config = dict(
    warmup_steps=0,
    decay_fraction=0.73,
    dataset='wikipedia_en',
)
MLP neurons of a small language model. Each row is named by its layer, matrix (up: input weights) and neuron, and shows model dimensions 512-703. Each number is 128 + 32 x the weight over its row's rms, rounded and kept within 0 to 255. Numbers have three digits each.
After each neuron's rows, "fires on" lists the tokens most often at its 100 highest values on Wikipedia text that the model never trained on.

L6.up2631:163146117090115154110145152123120114141146056168106103119144166128142099156128122155110112211137156106093127121068113155109157133136168118138128100111173121169129144170143170143166113177115073136193139082117181109152170130081116068121148124138104161084139112158113120099117185090090142112084150182117062125111075117174140095090081123128061127086146114112134122082180203157177046189177121157107102094126104103116125203090090144126062136127173120144142135071075093151102149097151132150171124079165095154153127108098142073131126085111126139119159169118126099092129173075109110147
fires on: " |", ":", " ft"

L6.up1321:074129077127099183161117121077177056135123117105144125159136147152123100141120165150068112105151142137115123160143158101106114123092099143109147128140115061186114119097081115153099123066077059097096166089198097136162104173129163128171172060136134196097150162152116165120129108105115118081051124150116127117135088150109144159128169108135102120098124182124174093152108139137097153155090150119159087133168117101131097123147113088076111141176147114129127129080150070104172169131153127074114166128178157117192093121148157176082193134160177107134169102074136157091127083129109110117
fires on: " =", " decided", " agreed"

L6.up657:185165155057114092108126159094125149058102084160132132119095163122141107114129112118090107202171177101103201165195111167127206181044131163146139146148143116043107101173109132106130198125087127149104079122089110161156092107168120058114128140100129135141133111114141165183128175094110096093105139141101146158127090103058087156138121059093098099137175109138106131155111113129153072110068140138169139142092082113110104164121072126109087159098208127126127143110149156097183080156128137144145163110108172095102105085112106159115163103159106112175189110104118117088111133113133142140
fires on: " |", "|", " +"

L6.up1869:129122151063138126114077153135130144122112088129117150130120143133140140094107087138093091141127101089124126072147115058156112106149155207083119115137146137138108143197182118130185102066103166116106109082109117108131120163109134089110094156174109106133132145111088108101120138106140156102133091149170117164140137074145099107133103128160108146117130176130131125118136091221105109146130125178173141113152114092181164077112123131187120157121113121113150157133064150121110182081155168187124185122187147193109146124110161086066154139122142139161087120162099086110108094191162181091
fires on: " United", " un", " Un", "-", " Website:"

L6.up923:108144079082109161108184147096110135172129119103176165112072097070130060124151180114148142131115099209022145133101165152183134132166092087145122127141099136142185169091149122115078152154196187113190089162132146164115172157163185176068069095184173146149078147101198095129082148110077127213139130142128149127098130153133137139127174158143132169043144072141166117087138099065081142123138083148149129127112130108112155149123126143139089153175107120176201126111131087142141181110210060133102107104054168151145152123176096114124200179169101118100113133106121155140083142108100086189
fires on: " and", " or", " |"

L6.up2864:084145171099075142116145159102164134164121149206125140187141125099124136102114135133124149154088103143069190176118104155093097148117132109126136126125115127107117103128079100098152126121115117175134136170148091132141169140141103097136160151109155129153107103111075116124149136158073124169113130126114118094146144136154141131152166133110070097153112181163077144128150139095191102147146129169179109127189118151165138170114100156143085070128106075166074086154148092137083063140100115105163133204149173157143140099126141116168112174080098178145160126094117128113105150086153135085
fires on: " |"

L6.up577:085125054151152122079109070133148113122085192114096096185146091134158130098107163116069099132112131139091124095128122118130139140135099124171186162157124184099187124079132111181104071149131059120147091154099122111130091125199143125140087150196102129158181108095075125139118133128109142119171103092134132118109129112117129120157142120123117111144070099099131128124126115165113148098043128098099121111158151090130162089158144094156173122068119137133102125101099104155157143140119148108104098098134173124047149110102170084171163141142232063068146119103088116104079135084158120119
fires on: " |", " in", " of", "|", " La", " New"

L6.up601:151062053064138169078119116162133248121113120135144107122063101064102156099156102095121122135089156083087124132133097136129113117121214117086136052170143154122167065164125156109097162092093127149136162155136176143146099142133097111135122097179177153099125153147074075155160094156124115166122128111112078086125126132098105125101095139147162142131151120160111138123112124156203131136134069084139119120142185145096159087185151094120181108097097116167154086136207165149106192166109118184143144128103190140167203099141119121129121127087146137068156137109087125169090149127160172139
fires on: " R", " Z", "z", "u", " K"

L6.up2800:177180099099127189140121090170107204138143124116144133206154149117129133123135102117126129167087161080152101105115141109113140119139116072099147126068176152112192100064123174145108164112176113162121094104136111092090137163116168164187085147146193093131135141120144116132179085131095158139199149135138193123167115134140085151148176132098094099072136114098123098098159138073127166146121102181108119150097092123095113101098154111148122088140135120086132112146074053113169126098179158106101132141121104193135091121157120167116112105124136095099165179092124102214147144127102106143
fires on: " ", " S", " C", " cast", " c", " to"

L6.up2783:174170151094073105080111161130162114119107154091086123143063188109147096150108186149134104187132178160162141122086135103154073139082094158125151136153174097131181161093155111136100092164105159122170073157158158136105100159104202148181140110126171165149132094051151151133065110143133082123133109113133066160141134131066087166088125122062074121087090125150194050177111114114094128117153100164127112096187135133101124120195115101146155147134107080113121080142179133135148158138152144119152133115085164165122093095164112197103168118121134159084128157061167142205163051085070102121
fires on: " Sar", "ar", "ic", " Minor", " Major", "er"

L6.up1569:150106114077125190168175119106127144152107101113126098091094120163116181131119082133175180055084113119122151139161069143140120179067115102155133139091154070121138119126113091118127109146182095158107169089127092162136185109196116163171121076170111161141085106152166121151046098133196185142141134112109119113142171126111076125097148134170145077163181164136139082206152184180139141093115170126166126104126086111137178110081140105114149164062104103068156116095194144128090174136156164083180107096088151136136110156160151173167087187154107141106132153086097177111176143109108186149
fires on: "\n", "-", "|", "H", " Time", "000"

L6.up1900:178167166112107131105184163070117193116125071119118175126111131047136144178095086160123104073126085139150213127107162051113130159071119078148081090110151127125134092152122130148057173149148110103101160117141143129147181141113096123086125144149071151154084211192145119158101143126118160141105107159111151081119103111142107113140098136182166112096111117140166124096143119130100154048097194119129085119126078145090162119079119145108139116172207151136135171159114093168119112102118142121120140156029148093106107138173084122119139135092160117136134149169133150146077115133083116130
fires on: " |", "in", "un"

L6.up463:102145133108116117153154167167118114124155120134126123101120088084142096104120134123155104111063114093072130143146117126126157146134117151099141146118185142134098137127136143139078152105139112080125153166150167160109149170148128149116163161112133160153125140113103127070159210100126106154148126178153197101114104213145127168089082154144104116156095163145124146106198132153120158120122069171138084157153094133154102080167150185151158145119192099164169082159114142106124098111132144131115142117158034088160169131138151089141147127077097160042155137153124131102180129159106075185
fires on: "\n", " and", "om"

L6.up1865:085114104133160102102122127108060115109045109062145141149103103128179091095160144136149146089181129184112175135107110095108105074147129152065114140102173158119163101108101159133060081161091122137109129139133086141108115143101087147120128141124069151180116080147135086112094088127119130117168062141162113091155151117127139086111137089110172090080167177136136147074108141100147120096095124143155137182081122110142125156122120166162051114155137134111146176056114156119173125154112134082165159093115119184081098125164183127120096147098140104131069094138109121122181131087202104151
fires on: " |", "-", "|", " son", " father", " brother"

L6.up1720:129079119169173134112171138133163096091152129122205129126088093028050107167141161130117166148126123106084114144135104113165150132182112085088135174071107161162141180131138089108160116114095143130093154066119143052030119168134126104071103109167165099069111127128142125110123114133146133061054130173156153092156163117147087094157137117096116170144214181129135071124139141164165156142107121151073154160202101139131127108158116142153097131037143108161136098164120107150143135140135150110089154169173182112139108064131133099166133194130161108144106097171105128179151163129095193162
fires on: " there", " There", "With", "There", " where"

L6.up210:089107164114181124158078175101115155145128123102206088144085174133163152088180102127174163120109133131091123072110171174082178105133131175153130059121107167141151087128225168101155132144195170155137140129101145110109101152134192143116145190165118172143080170148101177126154141150135098147127071146128146138169140158180210166140118106135204120170151157139025119092125096149105157067164094144188091140087131125116100117075167070108122149128150046125173143117080154157099138166178104113115116145077167079098126089168131114117119126117172164077179177100114125094145083122093124083
fires on: " in", " not", " In", "om", "ac"

L6.up2028:127052128114148134100144132128109163112145146105128125108106114135144157148124140122210116125130073167103167067144146164178103112139127147141106186098121170080115172082132113092128178131061124144154120135107107154132161097111236128160085129157113111126148170129150065090167174099098165077140086157144142148100143089160123176128197126124128111093087089094137086139169145159090082165159101117119137148167149121110091145127087143168094133085144141168163155059093148112224105128132093077148176104149114131122082130141136121185129118021102143096114196163126095099121208199126113157
fires on: " and", " its", " |", " their"

L6.up1483:175063150056107116213167142100140160159135168138126097153137135103111177141088103123164179155137189138106152136136179142078129097131098135095099149159127137076171128108134086124189112093146101090127168115129131081140142193143138134139097115201107155112167118127151113100136118110129206156146092116138051131137159173162109157214172046150114156178199094143107108170203116179114183098092112111100206134155080133117239106091134184150130100113136120128078027201153201111113161089089100151117113119135145109139084180146146137140173116115149145155151140138150104063128153095171126123
fires on: "\n", "|", "-", " 2026", "===", " to"

L6.up616:174136169167146103123136128135152095114204141110087095110068193129140193139087118139178135126083151145219158133116114132137122132083117136191174105189129103168144138122134177115095128113143130158100112120180151091157155121086151098096065136138124119118104119151162125125164154109094130078095146108153064142176151153132152157128060177125096108107126110118125101097146075118138119084175083105116156145158140159089121093194110130170164138140097166087167169103120088121127120174115128155141143121121089122114127146113122137139152086077104180117122082091110110150139080126160051193
fires on: " |", " —;", ";"

L6.up1618:158114087068110077129112116136094112118140155179103152128102189155097104083097134098122158161146143171083111134144112117116104165139133067128071140152116152172137112091058137120133153166140182151130138176156117096122105138130156101102205198119187104119186155133152180091097155174123169113140131172174129125121141189109150090106155184104082102112088135138104095088180107107159105155131161091174077114132102139126132130169146114138126084107140150158141104111126125081153110134127151139163132158074143125107124095110176165116095124106083164075154195152176131118101149126177115185
fires on: " I", " |", " =", " we"

L6.up400:156136109177150083166113104102131098128149188149105113100126093150103150131139121162088127169110136065180102055067111165113121189135117124210122050121132070174154114155157149151122134106121094128105106125126191149107157131123091140140122099115154175085126125206113109083132100130139162066079140154190060169142144154192103191109128141050141108150080129084151072135104086131165184144107162141150153054147148135129160111174133146178101182126160125123195135069075158135141187080112086078085103188140099106128129134125088188121146104138087189132186156120084147151128145096099109106
fires on: " |", " involved", "\n", " part", " participated", " interest"

L6.up416:147076110117088154199155156141198116087143102069116102132137156162148171090125106141111165152105133166153123092138143121123137126104082136119086118187078166164126102097068173142119090151077140143099186142136132092121165100114156144115125127155146115154099106173162157104102134104083175097136104121121140130152156081125142133112140160107103146141145108097128096142115117151162168146183117142085150172136137132146138155201156066180095123145104058159099127125138127142137174114157156145130198098081174124130137139126111110205134153120098140155154125117154110091135130123091106056
fires on: " |", " Ning"

L6.up1015:121218068089134135174089102107097147148123114116201110110112106155111093112067134083113166161134198190144107116102141153133110107172124172085129132146069174132130081155127079126135106170190126111152137194117106134152144160177142140116112169167128184134158107199120144089098130126141170156155125116107110116101193182089105178103148170108111115149124094102136166087154113076127153104101191080165175086176131162089142171147145159143086129101121178116128117137133155077120138199109112096154156150115087078100165100112072116130176093180179138142130092149155123114103135171154162162
fires on: " not", "|", " to", "-"

L6.up1427:116109075150178079126113155156114072109187091110119178154139133071086107110086130153157119145153133109144082101121099125125157102108068088107144085115155175116155122091070183116131153093115071062118138153118096155142111156141152106175167153133158140121136130124191142099138181065142094040140099147142128116086161127094184179087180159127209149098125096126134130162165071182124162078119129097162140133036139149075131116120159158079118079143158067108146082178122144116093156138153164162128113159122194176109169125130106174142111144114080069051157130118065055128131142100194127124
fires on: " |", " /", " and", " c", " Q", " By"

L6.up2930:124130111146162160174130149110104171107166164144118133101155097114145131143149125181071136154098133148130123146102164119165146080121143045124124115087138145160151114079114097176125052089104094109143103106102124151117112157110113071121122152093155139098110140149142102072145109114140161179135094114116101062132121180146130069096083140093124131150134150082105129091140118120105086111187169072124064165111144101124086118142112195070117136188179131094142107140100147136196182137070090116126173136164109112151175119117170099157134123103145120169129166086146107150166164119100107130
fires on: " (P", "P", "p", " P", "===P", " \"P"

L6.up1741:114089164138129141122065162133191130122130083131076119174161116140070111060125173148132151094161125211108130104133126137086098160114154143131170110163136097188162118098107111161133132170118154121131151166145096179131094159103149083115081147146147165112084197137131184146115108095091159074106090134097140116175100099083104122142114107071172107053103082126134135174191108159114135113162173077107123120135185142172133201110136149151041102166090089142138174150131135150118139109139155115127145176199155134147105052138158137162165147116167059111107149086099123154137135154117151163
fires on: " =", " such", " well"

L6.up1065:156130097141153155109141147126137170145066133078121116144180191078124074126169143170088126157112121174116093130074144053108155151128119157130118163149108165092109083069134138107088185057152132110154149103167116110134168143106164068105115096089174125095129144143153133133183112148107102161150131135099156179150149108100176101121161064070188162054151131088118146113155139135124163131125117171109084126124116083108143174112130119141120137092121127129086126075171064170133149160175139150113130149156176114110163120195072061124174116096104132215133093054194138121105149113089134157
fires on: " made", " late", " time", " name", " early"

L6.up2440:095173119114080089138113089077131151124093099121169163096169144138124141172166101125156162158096113132169108149139084125094090133128146075162110160139146116118119098155111125123142105137133130183110168118076026138130168151110111087146115120116105078138134178197090157091122124150137152132240152137136164115142106073121195135175105111132131121014120138143147111151108119179185117146127111125143139121119144141153119102147109150083154056122113160137102140117119106123139124132087173133053159092177181160071145193090135077166146164145191126120166124107122100106120111117162117118
fires on: " |", " of", " CD", " club", " in", " Stadium;"

L6.up1966:183191139074132123121154069128097081065108129094065067105172110130083180170105183193060124184115198118104092145214112138110164104103085132112099093142091147122144125121128105137065150168085100133083090112154130087166099148071116143179145168050130165148094144169152175141103079083114142158071126177126147111179109147118107157121108104074101099128131115202153072091172127091125126207134138139156134177093123135164151152078118080096092170163107156094183164109133100161143152122108161072165135130053095102135106096104089118113136107128102087115097118174144140107139150135130169109
fires on: "\n", " |", "\n "

L6.up1061:155102138102161135164114140126123140155149189166084181152161118147120152207191111134127149140139179174145135102130132124098079102138136111172103111132098121152149129097098165104077138145123089156084118113091075113135161099148110164053103130114135165104120136092121164122074112153174170150101116083134126170122081099146076120111135149139177133167128161201129070124144121087110170129139093125130102152076101132117133101097086087134118050061179169162172154067112147159130117097148087089153110125143109166094107121101135077117067137132165163147098127173113091108105054169130183061
fires on: " |", "-", "|", "\n\n", ":", "\n "

L6.up888:139129135084176149144223135133077112105136125133122163120135207097078145139178123094119154110117122149188075078117140126132185133119121104138122165126128137156103112147104156119200104181113153175167091180179109087100145124136151186139169120159166132123079096075149073099132123078085124137067151094150131119134096169123124088103164081115127123137210202136166095101157135128123128136064080137096109161129086090027123127075125146080117119138123118102073173099139151101083110084101189143108194062115089171109153141077143153121054142102136146170136134109124112107131111157114063127
fires on: " |", " by", " to"

L6.up57:149162083141150181046132125179099091179121139160088179089129115097127089106137121163149167121148116142094123085169149109214097129107094116092139138109018129168129105187143137167106115113104135063113099107103150116156153155144127097090128117185128192052144089162110128127151127093092134155103124109129123107220123164158126096178080126152142122101181146141100084074106087147076165176103165147144167154169137106141047091108142108081150153188122124155155096077107119096147153139161143107184048131112179113183137117139087101110162147114127167129049129179153094112070107119128072184
fires on: " \"", " un", "/", " Un", "i-", "Un"

L6.up2682:199098129157115110118133218170120142112128079110119177064124101159085173070171122078135133121081181111126140168126112096125165174181095146122193158158124126158155168102096129138162140089140149141165123157093139158125191115119122096120134194168127129116105158107143198173075096149168119070104118122085149132144143105092119113097154115107089160104098090114085173118141111079067152130046121229053077176089124123135172062145120125171142148089080116128091156155183131104135103109072172158160096095194175142091183140149106202149183145060118112129161142126236149096136137166104116125
fires on: "\n", " a", " two", " three"

L6.up611:164151124119154102184097178145097123093140098160127116058108078158092127158133079108117153153143124137094160119156131163044145171129154133187136158043124106153146128104102093161117148117091098109096072081222169142134109114190137076156165179133131048174147071110165152030138189071106112176123114117118086051145162146117123147193094168085104160146104130110151143133159116155089150084181111129101147106098147126140145133142148121156153177142147148152143168156143164149119176120112161103092110164106208177071134117130103122178127208145103220101123183131085134167121129093117127153
fires on: "P", " p", "ap", "p", " (p"

L6.up45:134149141160142151146116139154161123177126151133173120129135150140141150166143181114175079103107122143118143130174106140114107132155148157137137102083160126148134098142189103148149180109125115090137123154077068108142079107067176138127184093130173123141152191168116142148125093114098109102161122138162113104129161173104090167124127132089119187144147139146059108128120093151163202147116134143095143092127183063086136146132156157124110094120142119132156128098170147128075157069136089156122142138092135157144058122114129137082150056131147146118137147182179129093115162102144110124
fires on: " by", " to", ",", " By"

L6.up1544:095123118118091111081102114133151073127133109129164115118174108104090200150106096159170131147113187125157126114148137124137125086119146061122138106100135145108156122184079198152089117132176127083134063092123134083141124142187114146172135140178124142029119121141145133147115173142132120140143141099173100152104123143126108106136073065107127197118156132072131173093124107177096136196186182167129095139081143116087115137107155168167123125183139143152099121108103126152137140105142103089121156121093075147093176081099161083127124175133181164171100129148075105134128051149116089121
fires on: " |", " born", " in", "-"

L6.up2542:143147132094120162095110105107118119191156146096095065163114138087156139199101097112126155139122140096092168190074110138147102091097205148130125139112116072106148128161125105125133091141099123133147144125109087131192154118084136081168105128155152163152150134138099118136119149111077135141141104122124091130131202136092135152213088103128101074151103099166155155073097110106178150113147083137167160105052094115171114107099116149113111151127137147135171079080133128120142169161070096104084152136082125093180105150118136255142129099138210160124140109096100132149169080123071136108
fires on: " |", "–19", " St.", " with", " –", " W"

L6.up1868:170102172088173140091207112136124086135126167127076153117127139120137138130148146154129150118142179175113149100223157120119126107129149140114184114123061071165132120112183179134140181115122101074116136149141124117138132138079118111133087157126171098158161093155130102111183121139111102128125094104178080140153080114143149160169120180119163172129142109129164135140148057054143144146139073134133108111078110106080118136130134075172072155123112159084123135096130158149126204109135094117150081135062125139170113134127114115168075162135129107147119136112136113135129110135126104097
fires on: "/", " –", "-", ":", " -"

L6.up1754:103141084141111123166081176153089140137155102098068126204132104177116111145182059168118077106098115160081147124126078125147135152202105097084170187169066141141114154103178151117116097164095127161127148134125179139130098056123164153136093174117058155124090140134153120132093153194101076097173117111139161113120132173085118198102161149147179129155158113134146138129112085127079159102112150160118168119049106090159131110136100147146106184072078135116118140119126073142154098090146106114171180142091156125110124123124094167135155170112063108066133132212134125127103124078133088176
fires on: " 2", " two", " video"

L6.up426:074117188123119180147148153116103127152098131120089101071101117122124099075096137130155191112152159168045117111089151175164086123145151107148146142116139149150181147157122123153140200131109108164098093146102086146147199084131112135124154109036113125136085170182102146127114130153122204067132088129193077131129164126136062142121134140119149169123154070140121132124140099125158163173133119090108079076128110091194193093157098142109149111183050130105148109137127152162125108087182157143140169182161075136044126129121144154135095092072074181113139080166157118167050133148103132118
fires on: " Al", " found", " =", "Al"

L6.up2927:115168158085163181100139171166206186142088181071113105162100112104174100127162154140133123149119142115164099095087206097109113160096098131094204094177114130128148107077110165109111102144105086180166081153099078097139178112184114202104074141109175154129158102123144165166094117099072157159178135125168096158145143081083124125153091139115103146144107107163120137163145118132144173164137169117104125144128109116133143105141088129168164115100114148152144134123123177136141187137168096139127171163139113146079133121137158095154145134099122100114125193144213118183114037060113150146
fires on: " S"

L6.up2081:108101170135173154133155121144110151148178164109118128200110161169112148100115104075092148096134106095117151120150099119162077142173220150115180073107141107150141149139122156137114130037091107142114188093179095129186190122122130108132088108162166121064121155084167136093155128114079083156189096156138203126161112207103154125145131116113171122127120088137132137065090113123197187177152143155145139154110142105136153130147140095144099112159159134154070098115087120084131115089123131168048153041111165167102140135110166110128072093121151130191094111164070115144066132126145116120
fires on: " by", " in", " By", "-", " and", " to"

L6.up155:109166091096103136141151115118131130099134140120172144123125078132092170198120123179087152140147140114120112078143101162159120132177160131142111103075057130137146134100148154142112122096152115113111104104138119101140136125151152153154156132141137125155133126116123167145107141096129163150071198123176115107102094176142145115115066143115109102092077044150102145054163081136113121117114152157126110159148141150116146174103121122065107113082158141105095124139104080162183148114098094126101149155145110159096117115137150090092142079101168206116128134135155154197129142123118086119
fires on: " may", " May", "h", "ay", " Th", "y"

L6.up1132:103147170152072131136082112201139171088124184113101130150088097147096136105073167158063174112140092146209146130105179128128134155091138183147142039175056145093131128153145129154182143136103113128149140083098133195149152172068108089146141137113104132079139128098128159166092096143148178153121064134110117145140164137123103099137102162149168127176142132089125147119121053154105124178131191128168133135121067170126210146146133136136125119179100133108087153145049175169152136086082166136102124150172074097122103081146150094090185164167078122173122100103154124064123052122086100126
fires on: " |", "|", " as", "-", "\n", " –"

L6.up1017:162155139175095162145136177133136115081188149144125143116107147083137051083153144108127123112122138093156142145120159114177047102130148106129113134153084134132137129140154125138189142106101127133118079113028086132132182118081119108094103132097112154077140159120134118096150077114092125139132103145119118142057139047148110132145075074080172123177162144146109152099114146135099101118106134152087103161150169123113104105156156094071102111068198137155119183099104054088077070130143093151129137124083091152053158114139149144140135199101128118147159151168110087123132097095116091140
fires on: " |", ",", "-", "am", "a"

L6.up881:167096089142183115141130082116094133140141124078172129139106130144156116129147115078044123048148199144131146066137103158135148089144126131158124112165080190120134122085166088150156070090138071129183139106181068144135083167086142108071126077152112176160112088148106095096168112127166131152091116181124120104111121078162151108092095162119121134140104090146135085145145135086144141092150164161149145101105177157132093084222160194138080139086151161155123193086134080140132143116132155097083148156133145162174137131122140147145154140101103122117166146128119081080186107100093135123
fires on: " part", " played", " playing", " compete", " competed", " involved"

L6.up1882:123112101171162103175165075116096101153129168183155089132154160080108109145078117118113213135109149165084118106153166119094081144169153125102084099152087126128099138061111128093098203143129105086100108187034173158154206140193153100129147144099137140100141128151110091139134118126161144109151099138135053110147086132105083096123100137154172095133133121184165125152146133112152144099145141109158133118131137192140118106172181142095094100186194119147121100130141156124197152143135099134064104139088107167145113132153146101091113111174139145107155107088102067157123137147119156074
fires on: " |", " novel", "-", "|"

L6.up2348:116093142144160072187125105178042152185111068116205154151147079085133064095136109124092152140107201179080182108078164140121130128149126121059127107125114120160154065119117079179111078083121170130146136104087157077122152139141188128120140115144117092193131114078133129116168131131106110123139141147132139117149147103112061142106121140114160107188159108105094097078105119144208110131110130119150108103135111142117134150178134105098160201111131093144132106108063150153127169152118138164079124141185077174183133137126155076141053086128114022146114180070172038130135152146118068121
fires on: " C", " am"

L6.up518:178121132199168149141121155128075092127160141094158111094158102092051159123113163146135116103089145120124090107152142136123077140143136125067110069139166129125076170130092158105090164172163100137144101090082137182136125128153175127134113114161150110124089126150148103113118099167188102203118153152107116131110072145097136155089181135163156140128171105140083109113108126091109128120061178139088156150170136110087146132173154115181150135117108156148172052180103173109137077107165162122130104166151128112085128122179109097105199175068137143104097101135133084137155126121102156176
fires on: " they", " it", " there", " he", " There", " building"

L6.up299:235109092131144108085164123083057103140089111178124071138149129122163145121096209090157135161121181132085063108123121098198142157069141116180124125123075091169147108149147090124116111165106130141134172130132153130142162135080135085120107092132114179097127148152090081127089173151112147090125100109184112123121153098131107132162111141139052100137110089142110117146138122091129153130187123117208111150144160090160169112119151163107094098137124133126127125166106105126118126082137190148099122163093088127125116112095105160132112074116100137131126176201116075111180103147124081123
fires on: " be", " as", " At", " at"

L6.up2759:151100124175107122097167194156120133171070151090149102118101152163175114199180168142153164125080137111186141087113136195155173148133113151140032079137065139064122125077089127144141130125114153051100114123084151134064128175152190116109161141168118097054089067144112137115169105160122126092129126112136145153123149105089137102137155120108132101123153168148116121140138154153164109091113166193079178153138094063143105145051086108155149058118164113146152117109148157082134116181169136093158157054041166114122047139095132155096132160083131126132052159179084099150146105062134122161
fires on: " in", " of", " In", "q", " Ex"

L6.up1068:144131130105108161189070173128162151134145190118133121038118112135118098094162154190162151169096138136176142157118144183135099100124129101114102155126067133163181127205091083101121088088076165093140081135090121142116159116143166090123124120117123120056116100147145172113188115104143170166134125081165129121174115124088157086122113128087127084149135072156134146087129085163104126149121122111089136092132099111136136166121109175196133083142162147129155107145118110160177129095142068130161183144176127154108166068124123153113101103161092142147139136113106145185127111146095116163
fires on: "S", " \"S", " (S", "P", " (P"

L6.up2835:130144166125137132153176114163099136122106150098096154134085127083107144151100119183195117160078144146128057105111180177143124142149083115168195069110117075124144114155126186121147136082070162106179065176125128162121109167125129170148128150160126130137215129147108098077083059125109164173157138113099160053126187095128124112182129113105132224157057112150117112117116158122100138130166162133098174047128085112081136121124132172132158139113133176174134168182147150114099175135112120077107107100155082115131151133120141129092093069123131155143086144084096088076113112144071091146
fires on: " to", " of", " E", " O", " for", " F"

L6.up2469:135145114091151096145130198124151025140138177107097147144148136124119086099112092141161102133114087146074171137159117142079149138116138117099124144144161116140168144202071155120104135088125066171161088129141116117063081122147128146210148175137143110153108137092177111126118133093138110170114136111114089137125089152110142127147137121096164201112134198144122134182106157087092054173098153192157115166163110119161136185114135148146068164160131115113157155124127136152147106109113127164152162130143169184163141094148102174135093116133163155073128186149143137107151130153200167093
fires on: " a", " one", "]", " same"

L6.up2424:143199082080056110117107069137178129130095151108101118199177158147086147152202076142095059168107145096112085147128180112132145193168168129162116138149072100143116154161121125172144114123123169095098150110177099188092122164102126173071134144170207141170116102214139130139068179149166141146084118144171132080172151108106102067136171091123094122116197109154163049116097176113127098083117111119169110127156189131116147136108134176109125173165117099152168149111144122123183093115142117159115144121155118084207164099096175061165158147119112135149140126117168164141184127140101115159
fires on: "\n", " ="

L6.up1111:110114128104181093107131106182105128136112084149144134166125146175119111143109144078148174164092138151155091056127113145133157138099148110122127165175088111157113152119111144095155074146081105138137146103128116137116082093137110180118130125216162142056116101129127103121141137168104106149170144095111115108171137122072133036125149189115142115157149100106143070130140141117138079112149125140163097106122098197100093127095130140124052178170168123143119109113111197105147168130170172136142176185120045124160136115103117161142140133135095107100157153144152125099051141108174107120
fires on: "C", " at", " At", " time", "At"

L6.up2031:121159139142096131162160158092104117181134170090163125190117162120136152119085138175170153093176129182112154088101161180098130144126075166151098134115174118074180120135165148159127175122141169131157160090213125131083124123108124120134109100153113133122069185144082122099169059172075118098158198129141098121065134141119116155137147149121159151103135098149174114123203140144117176076158173176130141116104114143132202029100148145170134118090134163162095111174133125147129077135115119187145175122180148142109119118105173108120119073165094149047138131087130135190117112151164155115
fires on: "an", "in", "on", "ad", "ac"

L6.up441:143074137106085138133117101123053168124093106167145139103147133110096113143144096162158162130089155129187115115137167174140086131200122085126190131155130104123168149136124137149085141166165161149133089149151043127118093089139083111153110121154165131144135093126097145117170139142087139125132142112155112126181096075186115160088136170051143100145121146184106114175131125153147196122082117133182167096153137094135144114147107131126142112084142095084171168157111170100189172126134130138180127144106115174165097100142132106082139176099093177127149174124130076178075122117121123160
fires on: " K", "C"

L6.up688:117122140146140100086111195138121069144145150142103117163121114139099108214154126165189143142121155079113123147116196057067141100135154157098130166163110113115096106113081109183128166114116138132162123068114098102184111080051118150142140082116148159153146084171141126107110148093127132108115066132141151130150102153182094129149155081127104086123100170142142162099191185123166161067110072110142051067108168123142132149140143110167082151117072096124186126150120067141158130070150089115104179118116148149145130134166163065089123136131140136088112085129152124068138145139058102155
fires on: " =", "\n", ":"